Weights of a small GPT-style language model, trained from scratch on English Wikipedia: tied embeddings.
MLP neurons of a small language model. Each row is named by its layer, matrix (up: input weights) and neuron, and shows model dimensions 0-191. Each number is 500 + 50 x the weight over its row's rms, rounded and kept within 0 to 999. Numbers have three digits each.
Before each neuron's rows, "fires in" lists the words (lower case) most often at its 100 highest values on Wikipedia text that the model never trained on. A number after a token or word is its count.

fires in: "two" 26, "three" 11, "four" 11, "the" 10, "one" 8
L7.up239:439487538549512472453381458489471489510439514510503481497439426613408364587501525503539472538503510406530494461505477498628475500493541520570461454421405454406445542495470419555441437509578486561493478582596504504482498500527388484554435414556523565609428487511567483532497458534470496459529485471482546435437541567570478470494594521509506538395526532535550477576465418485461436485518516473447445523582531430536504457530440466561516575526544572492578595508536520559548461509429517546491540430472532541476549473494498502499467465486488557555355541531531470486500480473477561461

fires in: "known" 23, "served" 12, "well" 9, "tour" 8, "two" 6, "tournament" 5
L10.up126:497507552515485496524544499571534540526482484461468558525462508509455526545504500434547508491535570626402472495396510511585545544426525494443575493459606531537430428546498527575477546447440475625492470522508483537423570413464523494470451400540457428453560510535482516459463489485526637435433438480481527449518484547480537419419488508539527551404517459501496529476584463425514427500536435554515529599522389472430538504577496455356507475534503529510466553521531582457488417536502581482456456536563464401519530492521446553558529495489452540546513614438471528496476421532571501492

fires in: "and" 64, "health" 5, "who" 5, "organization" 5
L10.up350:542524523484520501442554536495492589593483492558559450493430413461548533493518501464522521519583494530516472502429454457504524609503622535446484529501460482478475502513512571451449470486451477468501586437503542425540452578513488500467500447472527525420543364484441494574526599483525525597505550464483605457426519528461434594414452497520530659513528527523492436470480548541565438583511433418498436449452466453549486482512486537473536448577470537503514501567425489489507511511480365507460562551481568522518539439533396547489505630488555513436503425474486474389521466538495436427

fires in: "world" 31, "south" 10, "republican" 5, "association" 4, "republic" 4
L7.up76:547568478434508475464469512523473542529502542464451539547429506568489528475507530513528540503522548473410536477528480525440461466600502496555577566404524500540459509505460452497457504570400469542458487454518518554427445505546452557483481465516463568562533503580549483458526485510480499652547421420489519458413414537558514471551502447536488533442533525521462574466582537509422575475466499529467400529452405554450474582382558476491367418451502508458454577530497528464493580517550499575437475515389552498477561527476427558471388550494551440423534454489437545490588412553528512556

fires in: "as" 26, "new" 14, "joined" 7, "get" 5, "jewish" 5, "point" 4
L2.up582:521521488455460502444551560603520487516477319508547517591546452416389461398515569479478525515534541613559507532461435533536481408423574518516622550490519462512468439522544486484512456470495519477480491588531534433467450414483514536456475457460479579543417526425463440494562557519497613477564532485397520511565523536463495461542521471546409522534501551492562460519486530445499431508529414503432566529521555494425517549559474502467476481521609461420526491493543504482421472535467377484483509450480445520531513458525433497529580480506515454473450491612593552596481545519482509501

fires in: "of" 41, "system" 13, "born" 8, "so" 5
L11.up85:496490519475578485495465496500482468491560524479503564515526607553503533581450488491488434507620489539502524463532534538608561481459439478521466505545516481473555557464567537438451488516516536537464513502559517507502532417520483487431417492476367459478469472572471513511530458424481482516442498609525500505518547505464520631570504447558487518427480428584494451535553525501426589463382478614540464479372400494461563430501503459416520517484554437586473437471557463561556513540425514447508615505505452492547418513586558457528447501427460514481563506617531463421427559537453541502

fires in: "two" 24, "creek" 14, "the" 11, "free" 7
L2.up254:476565560478558458486441538551496513438486509369475471539456509498495568512520443528555436527538458418578571535518534529544505500508524580535449415530482574470538479501527578567522506503513520539509425539453571380504409541422506476449560499592505475560490537568472548575447464510518413439545535462576538470512435555532567423497528516531538449454491567534451437554516487396466490515540487482487472465515440501558502512415546468502656483492438495581518505475442523440560544420567478476467612452542541593543572460410523513573542541519437543504438552426536482506377416489433491478

fires in: "with" 53, "wrote" 8, "control" 4
L7.up524:457502531475530404465427505587534458529536606517462451522539448459449451469547519495549452459475564472469426505441544424485550519439546427480462571483527525552547522568407468504580486611450499522507454474562485552453615595458466516364474551430508502565565512477521475506434523496558532347461480430486564495497465518512477560573472493433547489491448481501509452535426464551463419488612598540551486478515547522526523494497458468518531514498548567493471451561420568564547555471457458441539496397519488506482578531506537513452550512476532535491422389486426403469442393503431468505

fires in: "south" 15, "north" 13, "youth" 11, "northern" 7, "southwest" 6, "middle" 5
L6.up40:410446459519460499503476480590521528558538545527534452425459478458517452538495509590476495490460499503511525483553578471542546559406538436456581561491460417382504457534466480392461499526516414542531527404485494504493523498609499491419489546498477506603553482553566533597463472509566496595453404476483565470495483579429470522489532512470445441533559480483506557497583551423418462566557453511546423537504427478476433574440476492597489551482380438591434430470485509535521610455499511521411499468548410511457548516491495570549517589563556514558483505454519537495513457596482529517

fires in: "first" 33, "with" 7, "while" 6, "by" 4, "additional" 4
L4.up424:465453538525598532421378460487440612560514472580506501560646408503508532444533495446600557408576448532450487481560454481513577530505484445507595521549551572435483493467439548539596584498427400545490494494449453450403533491426458529495481506432521543509473503561604503592464534499516480522492509530518527471510459509457557608464548518533583503577559425500478451501478490488421519497461453505451542539553428450438470472573423520433616616405511544578514511487451530491493525472504530487498496483468492437487430548482446547501520463520479481564517507507470534572477493531437479565

fires in: "research" 30, "republican" 14, "republic" 10, "records" 10
L7.up74:570570513492558472540520482622486578452450566452479512531527517545457553504474443440546436500526472468492549488544414506440560451494547482476605528471512379492566537544442477483514488495508483513480512525463436538489497510542520481454509496504539526557471440458490517418465472554566488521422512492393440506553533547358488494500589555551449507464591470480424539482591378476593458521462491510458557443429567548544500407507496479538538512571610459417504439576515433498499500404487588601415527461462513529392503461518517457573444505441448452431493541541365520515475487566538494500

fires in: "by" 52, "group" 9, "from" 8, "groups" 4
L2.up400:463457503518551403434356483502423528587532532444472551487539462504553451476503493480556451427564558569518582377536509498501465534497492503436531415461514617488420485504532527460415512524436446528494491516566556517474505530470487582465468519472463416533651527539493481451478478500540509456542543489476443493617385526514471590467592509495511477390543427639512510517428504504489516561419507511485535452459502523450492512435547391498436446481588547557504549556528478500446413479532495571532482505419409476541465598498480520444483458478573490572531524479496545516454525545555519470

fires in: "released" 14, "introduced" 11, "control" 10, "release" 7, "returned" 5, "retired" 4
L6.up689:464386497496593471586401426510542520457542507523450460510484411443541519413477468540488448500563560476492532468372476409526475513438525610417483488431497513534556541466558557457504558512503481545538467513520563481476398455511606517448536590611557528585577483514583478516509547572524475392502495509444614473520480491490454489553548579455571571614453555563437504490482427456532444568489514461534488449477524471541525503541570422471440491480547488485537450483534476395450484523449523442497550528547545445518476492582525499570528550580510491517464414499457538415499528433433470506